config.toml
n_layer = 14
d_model = 192
n_head = 6
n_kv_head = 2
head_dim = 32
d_mlp = 768
vocab_size = 8192
activation = "swiglu"
norm = "rmsnorm"
norm_place = "pre"
norm_eps = 1e-06
positions = "rope"
rope_base = 1800.0
rope_fraction = 1.0
qk_norm = false
attn_scale = 0.177
bias = "qkv"
tie_embeddings = true
parallel_block = false
init = "uniform"
init_std_qkv = 0.0326
init_std_o = 0.0326
init_std_up = 0.0326
init_std_down = 0.0
optimizer = "muon_variant"
lr = 0.0101
weight_decay = 0.015
lr_head = 0.006
grad_clip = 1.0
warmup_steps = 200
schedule = "wsd"
decay_fraction = 0.917
decay_shape = "linear"
final_lr_fraction = 0.0
batch_tokens = 32768
seq_len = 256
doc_mask = true
train_tokens = 356000000
steps = 10865
dataset = "wikipedia_en"
MLP neurons of a small language model. Each row is named by its layer, matrix (gate and up: input weights) and neuron, and shows model dimensions 0-191. Each number is 500 + 40 x the weight over its row's rms, rounded and kept within 0 to 999. Numbers have three digits each. A neuron's up and down rows have the sign that makes its largest values positive.
A block is one neuron, or neurons of one layer that tend to fire together. Before each block is what it responds to, as a language model described it from the Wikipedia text at the highest values.

Role-introducing words. Words just before a job title or position in biographies, like as after served/worked, title of, was; also the closing = of section headers.
L6.gate463:507444453523453506521484480517510499505479482419536502550536516508510498450509531483500478484531497472504531547528507492487518489495471560516563410554428498489509573491535463548545490535498443593570465429567549507578470547492497508536473422528402521479496546511545433481491497505552475554544501500473512512548500557559519513476504522411536549597494490520472609481526523482497478497423558486497441533497558523487538492556490613418460525528537465492441469477520486530474527415475523489559537465532549481481502427545470514437487526450520479461559548460460487488528530471522467568
L6.up463:481540456521502501465421538528475528435477494556447465448492526510505510546483513548556509501510591520510495544514513498539540484374508523478455528556548475475513564453470500468480479514550465515489492537450481481488484484421494479486500518547408550496420579547564481486541496490468564497490537501469456454500494457539496483514482494476521527582481458482576565479534477450489488464528488451513549423447542488509467496516491464520524482448509470427551526521566462465437541511510427525499550450478450537529481499512481582545506492374489488510502535414396500480541603463499499450
L6.gate468:446524522485507475519573564538499572510443449461461461495479481521534500491486478487548434490468465548580525433475503501493523488466584522491521500529546411544470480516399452538542493508564505509452495494493523471517526540464503516460502504455479505558533521552544466523476531504506542518578451497495533458445535455486556483438502462463469491513540500475507552452485452524496574566525469426469564540588573538440482547429484508543525481502573599513498486513572491474494585446422558571507529513524494506543520480512540520404461537506499489477507518436465475511514483528573428532
L6.up468:490481517533478531463478466511562474463461459465446510473532524514520475476544517517443524540481552474507452561418474557512404519421480548483586504494530463470473439480509479539454491530443499566515551495449483553487539503404498460423497438538451494457543459473533471483515474489475526479533582588532507470447526489465569433468453363528468499579451528448537592480457503544477569486502486466472517500504433488544538489493482517492513544530510518450431526561495522511437483499437498529510483427527522447515547451500495509471534590519514455542542506473479515510476493529539504559

Clause-introducing connectives. Tokens that open a following clause or quotation, mainly the opening quote after "said," or a colon, plus "as", "that", and line breaks.
L7.gate55:470476529475522468449561481481473525510516475502517463469395492506504480555481520457575494492498489506432491520545525549460480551432527443462528524456520543509484474553528481493585508426448436471502458417486462511468466560526474493495521503564501520449488482484542562487572550543503491427649466536520572485508553426546516479547570437539548479492463387537555512489534506478504497479469496484486531507492399460499462459514487476486453530508488415456468551551541481568446498552541464436473498467523468533469563511509466515533538501496541512486461483515453488463475445500543439501
L7.up55:536482540540473464517454533451497494563498511473595505452388483508485522503508456499562546434511590429473520471489465491493511542486470485500451503446436525525526496445417494518481498450469526489516499533462539518476483565450520544480486445546544455532583443453523418572549436465451391435495472523492473454524563542492493479524502524535479534544523488508554498492547540490518465488527467518538470414452485529499473515570499519538436587550516490476548520474525504582500459437581495468494474412500490519480520504527511472478503422498577530525543489570454491549461523533466492489
L7.gate277:515534514517457434480477572482487493611477425508500513533456493455530464548561489470452499483450493509514468533469497524470478554470554450458522464537576480498477528480452538487542512395496463471524538473513527472469476516506464533567452503581516487542547426492494477554477489521525511476487514587471493490547474481525535484467421528549455530458546509416514501569569524526446610551546502575546452524582533488461484552490430455504524467442484521403483491450566533478493522479463530495603532440511497461515540492476545535532500501577487510491562448517490488432500530489482511507
L7.up277:471481485469536538457557408559532519514485493529495533510579511559514531555576499511479542458488514481471509542520519495519440565458472493466531493478448513513522470421572476496578525483467500498533519470516472504394460542428398485460442518492414521442510498460516518548565499484458444434536517521501519467536512444544500384530507495417504521565471515516453529443500515467512450524463469509455515458491466461460527461540522466563481465479476556518543496435495493553478523514493538450468446511435496500526475529515509525541462526502507506437546478552456407525535589453555586509
L7.gate487:447486500486473432435469501487514506553493555554478502515604548357571493512460553471503452539512528462499481510495553511502521480512563436494418511488538524477482524529499437557438484568493491488494607475557463442389537549490502473557444573512512438480507372573525498521532541491518458571493496507506494526535507525548511564471458508532535481518512524499493491463500518522457494531495508557463522516512451439485431482499496478497449469429516473475444486491532513484437492473511527559581468505489511533510498508495478467443518513475419569485490487495517597472532535509539469553
L7.up487:564517490522447439485463501478572516516486518511529485438506493459472479591469493476552491513463504481489525530453411513515472457556560515460434537477503443563499491598546452482460538493505436512469455462432508464548523471538522532525567514517494497498487415557509484411510465511446522543457528597486521374442397502574486479457548441520442479510531482493550484527449495496539522494478498499503475585548443457462529539519471461460488442489443506537591484491473503515484487489458523431446477422508454524500543542492503490511549501422506486526484534497497525502494542461503509411
L7.gate689:530555534551501530455517447536509488516478516518563520468427532532477568547554514571511395427453500591529459493493471502497505509545585458509479443555491488520533487475443436424515468506519562472492484503532509478455473488501493505502442525540474496495496471450427508501514513510436467514558410501491487374503449516508576445466444480564440511537513503472459570533463547504531560490494467532443458434483483521434448477461477482503489536463474551503433508485453538526510456581502527535595492556533512512506539460499530498510482461503542491585496562495439521487535496517527442425
L7.up689:451447463518548406521521411448517557477513499484465465493495490556472475517479506477499458546415487531540418612519449505499449461552535462477469518504469545505482529565507470479493527493470476592509529487529535512478506491457497544505488510517503496554530528488485458489538389543496492507517496522581477573395466495548550474516463529484422499474534508505486495551514491537471439448453452501452498518545520491574550484435486498495462524458501483435513458485496487568511436463473533573545437508534594481481446492445588471557501450441572476537480472556427521478517516537478537519

Role-introducing "as". The word as introducing a role, capacity or identity after verbs or clauses, as in played as a midfielder, appeared as, used as, as well as.
L8.gate17:466549513536498485530586629464499488535520505505513518527595476518572452581507506497527523490537458498437511480497537503488576533553489516515432500453462508572503517460471455460515428499506453442468580557491442474459531457468524451446459433436523477460472539474521558503561534508520544556506546474476533500438447416482499494499439486478477443467550520471470539513486456560454557542545525441465475510526510528559453463537545525481524484474480511487492452515451472536522477506495446455474574483525538452502465528570486460521449534536442502481469574508595510528512419460497438499
L8.up17:471525529523450507404569483543482523467467477544483527491444473506572474517507485497521455480600506460448493533487543522483437435501519499557458449509474454563492462503475494474458491471525439512474504507548483492472454484446491523526426530462478417622449522495533497519463519494521488545449497519510529518429453540573552531495498477453465525534461483481464467491524466515499502584490452495483461482509543519538421424525512517565447422534529558539514496485407487516503554470502427422491528525579497468553458503525517468529487554528431530533494503525536506489418415418522417512
L8.gate97:533461478512561517456501435492546479498474501478490536491510569496463457528511506553525447559528519517572523493392482553554469513485541566539499417498469530540560561473403476468599529466467499475455466424541483512513493500522525461449447490410456471511445535507487433426499469471502442486470500456483475585519511494472513485471505501467533540559534482471517612580505496576501493523479445481459558499509545492449481387459511545483493492507491463475501549501467562520479487474431549445508505483412523543551467430487475537448438459476479501460488469559535466492534494508527495488
L8.up97:410482559549502485511545512482470522507478525432529496495561511506464431515431509530452485424488495515489511522449490571490441496512474484465462560416546456438479616487495427445482567394457538472468446453506454528437471513459427560576512498522508536447492442506506466515495477480508480517498493457516489463435496556539464454516440513513436475507471560497497599471561501507530489505478485497473538457535487463479395477458516485444507444504534422460522491493470528521476456505519476469534543550433537497482552539478512525530549457539453491485465592487553453507486547475541441484
L8.gate156:440570511562581488448522470496430479485467477481490510542529406598480467422459511495502514475448577479519495538548555543506579487538504514484507501453588565456439560539455497506464450453482479476483548478524536442522494461468536457557404465448499520522439512548489536472483479516508523505495523512568542538492505523504521515506452506512483463526398512498464493469541549495486478547465405516463488567471550553482468430468448537523508518504483550537505518579479531525531504529455572509487429495531532490569418461546497448438503451549415494526544453509532519472482501473516469507
L8.up156:501478468440480563419517498513464477519512553537509542503547486537523586489463481474437473456586575554481541509487433502450492436502558453539500503475443457562542576540544518488552558498435509510496579424499504549423512468452543489458506501480487574499534492461513512458467517549433496472523454450490500486497444482464626471469486501488501519483442480479505512472536487519543465521469478531485499465511499509569504508562389520508578472438486523558485405488550509551520473505544532460469432496459519499493447501494472541460475533503502554509408452516412496577499495515475533509
L8.gate246:473533441514512457463469525476475517434470497472437456414478472475521548495447474539512450501551517481418532551530495464458458514455445545515487549469525452523468576493417539501565519483458474509560477508508507472415523518542478550509458485450452501550498510426507464534467558492479556521555464541540427542437481446542488460476509460480469478445460462568492547495497554485524532527510464490505529443441496417435456503555520500486467522460495499504363416512465521526451506448571500475456568583499433510419452510487475445510450520438509527508509502508482501461547490494484521445
L8.up246:508486501467502541488534544509503465491466468449428481468500473517559475596477459450532535521512451471501493520424531562502433521540491483424517455488458455487506488529490516537542518502457520499548471422527460528480546547427566536478546465422498543508493531526482524484474591434479518509482455476454418485510521583537526538418519494491422516463483485493513481438485503536450541448504597521500472462541440468556491511455516409534505518443543503486489464501458458506457421532516501381435486510500393480476508505428501421561520473516504494500506454450508514494561438498449463492
L8.gate449:471509498537533512463486472525495515562433452463477501500537580491512505512522532527511521507593397449519491504501541554502539527481473535515522477488439516522602462468439516487553444524508431463466593552536490427496544473504529487530519474488458449460510544435447548542461527447492457507498499483480420499487436503498496456487478420463459525469514407478462486547561501473453441442487500521496486519477532494491491499427545459592504552498460504464502589462469547476437411528461501428469514555511386523523519472476499501612456499486463520488473522558474538518497470498539523464
L8.up449:534551566559462447451460516558544507470501477471527460552508580534457516498476557475475478489454539498439484434523502497498456494555589519534531517507569525470463493521529542504501483500497466513420455473445446464467531410442517452499469551479520591461464480458501441464527467444473467513505490511451462570469585446553517410557545556567521470526446481489462476520488501468424549549491529564461447565569468472537533401515441521511506462497543469480475503501536515497491488447555493564515512609503520457484484519513546480513485528490522489509455543439454471541451497548479484541
L8.gate616:458505537456526504523530570488478451471511452422515502461563515487500556508560497510464494571505570574485463506501492532468495529556511525504501458518574460487462457517398500569497516474491491598556475467558503449551517484476480503515502429448509456503448535581470487520550532440511485467527512550513530498424501554541510490498516511486493486530574500434523482488495523517487526535483498537530552498501491448496552544466449447507504452489501466466527532568502573425455487539604527530472534494438475460533521407440537460471477400520462419543459503429470477486520441530591433492
L8.up616:521473458471443498471488455484496528519518546568470501527546556497524465469531483484542515509489446526473621542510475547552453524504471499473494538483502597467462493414456510477529491532473431552467438543534509504495555447523601536532552422539513451491474553507458577520526489496496427460435468520494537495517494485546557492437512555445476501472504486492541471493381577501494532514512502452499544522543483483447455483514486469467542421446476483496476562526525556485439554477478511536493570529578578464505556533487501510458419477538509417503444467492500466543539568525526500545
L8.gate674:476554412605460497431577521498545496514490548497425517495567540420564517498515500443506499441493494442485495544531511483508448547519506454599506497534505542560534533503469451487510515487479460541516490439561470461497513442407544481464504445472501510539409532484482454496493474474465498462468510618444544524442479484516549519484514475580493473585546554487533454502492558499446440466494510533526484472480533466439478552475469468571494428528520565503487422507554529445462530498466516459498533478567477472474452518539473503481505491533445477580514480461465540551445471489498537500
L8.up674:516447442554557495459436486486502487453530510470515471527497517631498495491514439570565430570581498548458465467483495494520495442497493478499533502536547511433478558468454486521555496467541504506494501510593529476506468485511485513524447525484483472542521430551522474431510496453515567541564414521469484425501453540537501500522485506440512513536505519533542563480524470472605526563463476521521477541545475488550490514510536503497434451519444459574507389578464514475455598474478543468508502455422538439574445453508469553504525497470498471495497465519463504515530488497506553539
L8.gate767:539440556548527481498479547547468491481481509471435551475578455504522546487520517560494522549497538470511472482554475537449483452477489533507499516531494486508445478425423457462532519455567371453502535473579567537502533509433511496492512508518523476523472478500578503521519458555537532487542524543514540414531434487526487459470495508457494525471513502461460534477646519494466435517542524491439506438484534418523444513566425460565491473528508436452538470555521560478470523429530531493487442488512522562546534500501463519494510464454501459482500532543440569493512578473538544503
L8.up767:482499480464492491484485557441437520424455499536499460495469499498481531502426471539489520550560493488488543509494438454481506417493495456489484546434599536479471519437433488494444519463433461455539471460530535501434562478471515467500544521479515474541543527563536442480517430487423543506494469414533508497573489448525536493470568427509540509494433486530525595519515548507419497527483498477514537492510448582504469546476469551561486560511544537543499446497479528505447499447482572501529521442560590463557468529502558513419482418540521471521490481513481564470498512429511511523

Table separator dashes. The middle hyphen of a "---" cell in Markdown table separator rows under headers (election results, charts, squads); weakly "Personal details".
L8.gate316:464482502511526522533539450527535506479520526513468468478474531458498486541577517591505539533454499522508476523480554535484557460517493449534473464454542527507498517607504474444437513484494497443508526523444529465488506486502485478434495481483432444517502470523494487481478489558515546436516549494416565467569505488587524477508504534485510508427539467554464538522484457517466433456562450466544505491494465520532571422541426538445511467523608456495487487464404459506531470499446497455537518528491446520484505509449477537586501574428509489522369445498519469564453487473556443465
L8.up316:471522578492475546553518501533529470485554536580460495546564466525501474520513463488581509508547555541565516510497481521460514477563482483513562504505509449546465472585534481429400445425538537472472561503475416520505518607513533491522583492472477522435541556535487447560519534454583533517494459559581483491446544466494496538479487495491514542503523505493510512496519475474503407440487509536560488507495499502511455459537563556448488464491488441514508553509521579468505506445440565469529460473455504578539501484447488487553487540569436541475529527475566469503488435510512484535
L8.gate352:481463551468412524459521464513466555451521480524462484459478495519553498469535496612528481499503507509527554525449512550516446487525565446513552504370537536498493524532475508570420473483517498453536497482509480472428482487520455541445534486536488466508526564465546453542507568533531608498411472487496485447558505470454474460494517512527540524478494438462469471411515443440504475510483493490517528566553518485523475485550521556480432550523485509482512556469466568537489517393455574479454498461508462504489470530585496402468520514479533509441561456505541508517531476478558526517
L8.up352:521502548486537475491454502562449500477464414483478521470517489464408506513473527482592465540466458525542467492550465500512527479459582431564534551506487415453469525508509450458465484509544527447434544490458503504497523533456458475468496454451467468553471544464447483494491508563457544486532448443516529428529435465489449565418565463438531493490475467526463434496489511498496522533595555503521524460554504520523451477565533566508493457444519466429446455547489452553544485553499564525502440456468575494532557522506443473527539540528495513531575528506571484483487520555468539486
L8.gate392:450495522492500516538514530519513479568493553545510475509559492563479552542505497480583500485456514531469445574483461586454521499557496443494565557505486465475445489478460476474497490458512452452490591536529470506474548500521473501562545460513551537493573506544549439511551430432469414493516551396510477537507499480532465527539534404417473480437516509454504490526544480559513484536586548467569499493496477493577447507514444532521478492525600433484515466478567526462561507537538528475443523536539448480550504451531479495475590508475468534544501550499505491518479554499509454534
L8.up392:446461441500472534510507559491440441532449471483434500513512536574490542433516540513516495476477576455565501520491522497451516484470432518433428487482589479543512542484507441462561497496537442553486474516532464437446564499450510554517435482471466472480516471512503506484468529512484465485437507581480577524450500499486515478513566474543491514476535463479464500522509468554509558492480534561508450485454433422484432448427425458506513530533519494535463483403473461405519505448499516559579499522505471488515545510489443504514514481530522492425492562561483565538454564600498528515
L8.gate539:430502433526464515509501602484500520493478534516533467458554489506474423474571526519507472492492416475509505422461554568550572500552539513503406521479547460507504519535447524501502526511528511469540563455512550488424536474552523442494463484482506543515502488552468456526572530440524524463585484498468473455504381476533533528486504502432450469511486460495493425519470450517534467477509473501583465493552462499495458566492543527525552525513451479507491481465518492456543442467613550444497482491524476568594493537529502455460490544487449445579505544500496446524434546494463514514
L8.up539:531476507539491502490473503559464552476523488513484532373429494555522456504496472548533493550519527524512534517503559491390503494539464488452476528498519476550516463533467495486445566479477517548427544543473482471479459476467485483497508454524454456553486435467492493542435529406512549491517464549534599552527491501458501514453523560486532412511423542535502539525549445447454511466563514535491548568495490515484521487446577527484432471544508568516488574494465504496479503540513480471493595477529525555414545471521520455486408522480462526441540565535588464479528535517498471519
L8.gate548:496549492434456499472498523447544493487448494485520482576506573486574481537543479529525534546503478480551502528500492445536454451527466492419521561556534498470471500550463531566535524460557523438482551547496469532458552489523478454553568487510420467494590495466475487609469478506480503503534486476449497545517541465507513512449507500424556531485495510459437435515442517547523556526532594520500501484485536455445491508558524534486557581488485437503436525520533477483551573486481501532410504409490479476528513563521528483452507504502491543533523564533504404594552480503523530448
L8.up548:544543515467465439513542449480552518506575541526481500494520542527507538465485448448523509598428463514584558467467514502507499463567498489502440498466611447525537499499521530500527531513520481506454394491456496492445492510526546485534476544540502503502577529499442497489475458524512521515439547487467464535484518445528475454456421423472571505474536513524450592561511495520529476544477463450550448415513471507548459485543444453459490524494542506502523491545475500494514458423448494524452537463501509423514463564397514522507487449477508556599501518521426453507485480453430509499
L8.gate633:546451510471442482474512511547457554492515522506532515464537520503540508501517505469503534519506421497474457513462469524458637528529400522453455474510490465431554499449504547524514476490479446516464502540540479529467553481437485468496486515525541541463484491514561543504483431492520520555497573487466514437493561455496377546490469517467500495417498482459435462541525504503556551497497552498475538512449489380519461528514558482434533503504374505537539416449445521474513455516426456505516542438538506509505485506425476460491561554494459546525481442516525488562547469541522500493
L8.up633:416505514576492482532560503529447447474474513563457486484518491509514482547504525522535566504525495559497447604508546517574532432485420528465546469413454539549437444536498480495473522506496504517522589523503448454508513506502453460485411474578538491468486544455493477457499512493485397505498479533448474473481482495414500547527537538494488447511581491518490480488495466522486416514460471475505459440474570460584563429509481511554519484529526485552540446530559489460466447427566565507477526511537461500495524476507460595481517541567436445498526507456484533512518501503506542515
L8.gate748:536614521487493576508581540489434483452497545536501501507476492532478477488555508482535463449537511457504463541495546557474485492561434492469470365464487446501560500517517473447480505463482534556486485532414507529445542513528491544467539477459485458523509532439429459519438521527564530447535506473476619542532456498468509566518527512486515495558506459455410480443500465492500451529546533539541520445470507499553535487512491502510453419504509493565518515565531550556447472535455549566455490532496482485465555443467474530489521471531435513579482434493558508504524495467454531549
L8.up748:461540417533503452486444465508535517574492503497425477543534456487520488481550455473526492475529516420527609471473458447543533444547444423536532445461497464565445508501451469564479511458454548447433413547521598469526489502573528423519531494536464487488515548491513495470495477456456487435477495477487508494553535467519562486518588512520504476502486545445440495509462475484461500530493529531477556554515511477475597464513473504489559457503468525536526516497518468499480413451465579565540414456557543488519574486534481483513515504499537503491413471492457535493541474447467514479
L8.gate756:515440539520475485407499436550539495468514519502455507521573497494468475529499547497509530551462579522525448568525446532431502504486564465586509476467484543471467472489536537567528542492443492514460462555493471461492596482480453459480461539534493522480580517525531464540449497513501555504473486482499504504444469400503577479491459481445511428530516557504493477469452560529479497532487553464480421503433576534495479507490470516443473523439456506455492463525443576526551539486445501511498456477512570565478525529512541518476533482558486555423479387499565538482449500438524495437
L8.up756:496482526425471493547514506482539464510465557516491489546454473541483513499546468479485501457428540498491431602470499469526456525480412552479476522397437413505498511467533400465448483521512521533547531462521511488442522558468549528417514448487542487455478494530515469433417439562562464461513505426508499553495465496440489561487463500505465558473485500554543522519467498471525541483464521475532512495500475516548478480522458488507444516515575463525508505516457519432566496410543577465483534475542441561486496537440463468500539587505548567480524532523499458520472429538538465444

Markdown table separator dashes. The middle dash inside a ---- cell on the separator row below Markdown table headers, such as election results, sports stats and episode lists.
L6.gate168:567530564459483492558492487573548471599554483569521487549482533497456480503567521446535434473458506504533519522482501510488496488528434511490505590459461517492548518549474428505582535466491481524444489463542520485548527512553468496528472432451515470454523406538531519507442456470495447539479527519543563524464469417549505470469543474474534467507513536507493490498482442532492510497577472473456498509578488484536485448503458495497471529478537491540539499510441476487499492475471501459496584505461531531453511483511541477486450470487512442550390401539534478610633507517519446499
L6.up168:549490496511540521468545484450507475487491558483520528479500449518498518556470489561515568504547451448552530478534423517486396391513495437491512449442503490542494519448490505545540455466453542511491613533465515449525491492505437448469568522496544520501517533436526487566493492523540488504439519517494456485547502511480490502541547555496448541580496485478402459470441374460470515468532530510556458476488586519498533503501489539490527437468489484510475471510489450484483472474563506517552453515540509495533557494478421455493500532555515582497437517556547471393444514474441467497
L6.gate653:544474502565469454540496501485521471550499504490512575528474492498515477532529479478479483436529534606550547550489523466477510505501521497528551586427538459478506473470448494478530562485490508514515509498506473474501508505499504537448537463573555517405527415508444516465463458462519443457428488477524544486508463539537489508522527592434486510488518535495505511564522452448523533448638532530519531520491516451551457499502505474514468545516484540488495516549553475442507537556476529548532552417523483519532581596470476434558589443524477464567479458479505450577511526449502423512
L6.up653:513474511560501480586479496551482474504515542563503525452457586533497477422502469529543500485479540528482466517485520576483502463509471532486481507420510526563525485592530484514465568470484431496474475504513551528484452557509484455482540462454506457504504438493529496508417457469512559456531528466486524513482470525534424435531487386443593503488535480522535535448455480479406499576590487487525453494499442480452452483577462521522473499491461539524602463495530497503533467533404537502508464431519565538498528523453505503511583508489477512534449514509522476547438518444502572464

Markdown table separator dashes. Dash characters in the |---|---| separator row beneath markdown table headers, mostly the first or second dash after the opening pipe (election results, track listings, charts); occasionally the pipe itself.
L7.gate108:531470497486447398436469543535526492514544445508476519446609558526529505503543523497415452462537479515508574524479557557487535462525505474508501582465545378497565483488488498474534546540468520426522501418464546495526573570542489503492529497583492494487537487471544499569489515517543535530548474468533472524484476533513466455529504532498460571413515491486595548523400494482520475493566476525526555553401490473538479514544421536553447554485536487536481468502495520511500426498468572502545497469526498486423518535488479516496489511536468530500475469514524515536500496451539464467
L7.up108:586459490457431491489470495478524493475524505448490560457480503460550460491499484515487527452469399500552447514484523564483515479521450515489554421419459404533504463520430486527466472456444466530458502526567539517422563550561457419459562491507525502524491442510498470499503446505478567458458491505450475559482494538503473510443492552532453509474459534448471526542480431446492532534555499574550490535483591436462426495520484430499547505519466460501489489480489482479452526511442491555548567510526480510553471495393523468580529445520464479551511500489490462540433551497515482508
L7.gate206:522475457528432462522507545506540487531497467498454465479533468483475458468544520547490527481486503506478510584523555479576533533457377544488539506440478539450513504484489424553540561498531443486527494578504552492454547485496470532506476524582545544499572448459505479469530493519437483517523485516536572487493511520505516531542485532520474549384440481507523486531541445505516556505559492546535494473432548526475500489518486430485519483480559504498508476479506450479453466600353509544513444482503415462440486543466496496488484599539488554507543469474575521470480526505498473581
L7.up206:526506559440555533522531553468569459574570460517438475485501522533506508517444443542537490468493497496361453518503564549455465443496463414473473568490484440532431562501509436594487499538505484531569485523537493484416544529520533466470495471524513566516495413539459518472525470433521566534516522455486450533535451521529434524468538453489527493518513450476479584493476543514423502530510501523589544464578451474494420495510583503517398501513482463522508496540486493514516495532476546467491483500500551476530533511456527478462456483443450484516435481501503519519493510527486476468
L7.gate341:431488544516521550405439499440474483406469541469412460537494542464464508533527511478545479517525439489479530516505533457483519475509496509503534512479541505527538474477461523552498465490479521487512453486495493438418520466547517356435560489544475505466441474512482491515466480543459511469526463494559492508512425421479520452550514566411529492542557459559538448427505496523456508536520570573486515619494600529449544518478427547553509585477471550506471469492493532501488462467451594490552496521527521528526516475469483483506526491519515470485483514524524521501458423474513484507
L7.up341:504588486483517468490530576590457499451478495512486475552563494528469530440442538520475548462553490491477510448479488521461459436462520470482504461486498514538582476551465543482520481503459496509546491503459555567436512513536522585581454437503492488465463459486457498592489509452523488576468516567506484518533486550536527535432557556395535426439567504546428537517480458486433486463507514482525485508466554486525586586488427513503509533525453511516526454514432443478451461489534522448559487529489523558548537513485524498472441465523551520517514537515501483447477582534490539501
L7.gate734:521467514555444519471464501474522487430539464489500513471451528466517497489567459572536490544467522498503519522508540487558499537447479493552520518437561479513461496540544504443487532476496507544482472437549555546474575519523425438404500477482524518524468492525413459487463516441515497496554510597500534538501471546558464477510489543541500506453518511493485518565493475491459503435523485494496475508519483459525454570519533506557471512492541542582524487471491505419466456433485548471468414416525469519559487534525481413552421543514453564556565431505554577559461539484542571444
L7.up734:445538548520507503501541432561509510475472505508441450532545540492502495487439496513502443518496543526482547527503451521476457459443493517535480532424597411501483498454449567545554524431519502438525466546505529524451537491569521497574452520448500521476507502542491490568388530535498517486518525487567511544512437454576551491502448487481495403464549499488486528459474575450468451464565492439496413529467514554473508474529514474517477518488508581526490584485489504503509442474460575432499514447486562464581495476470403522498488536453530492481541533527489542484466442501488549526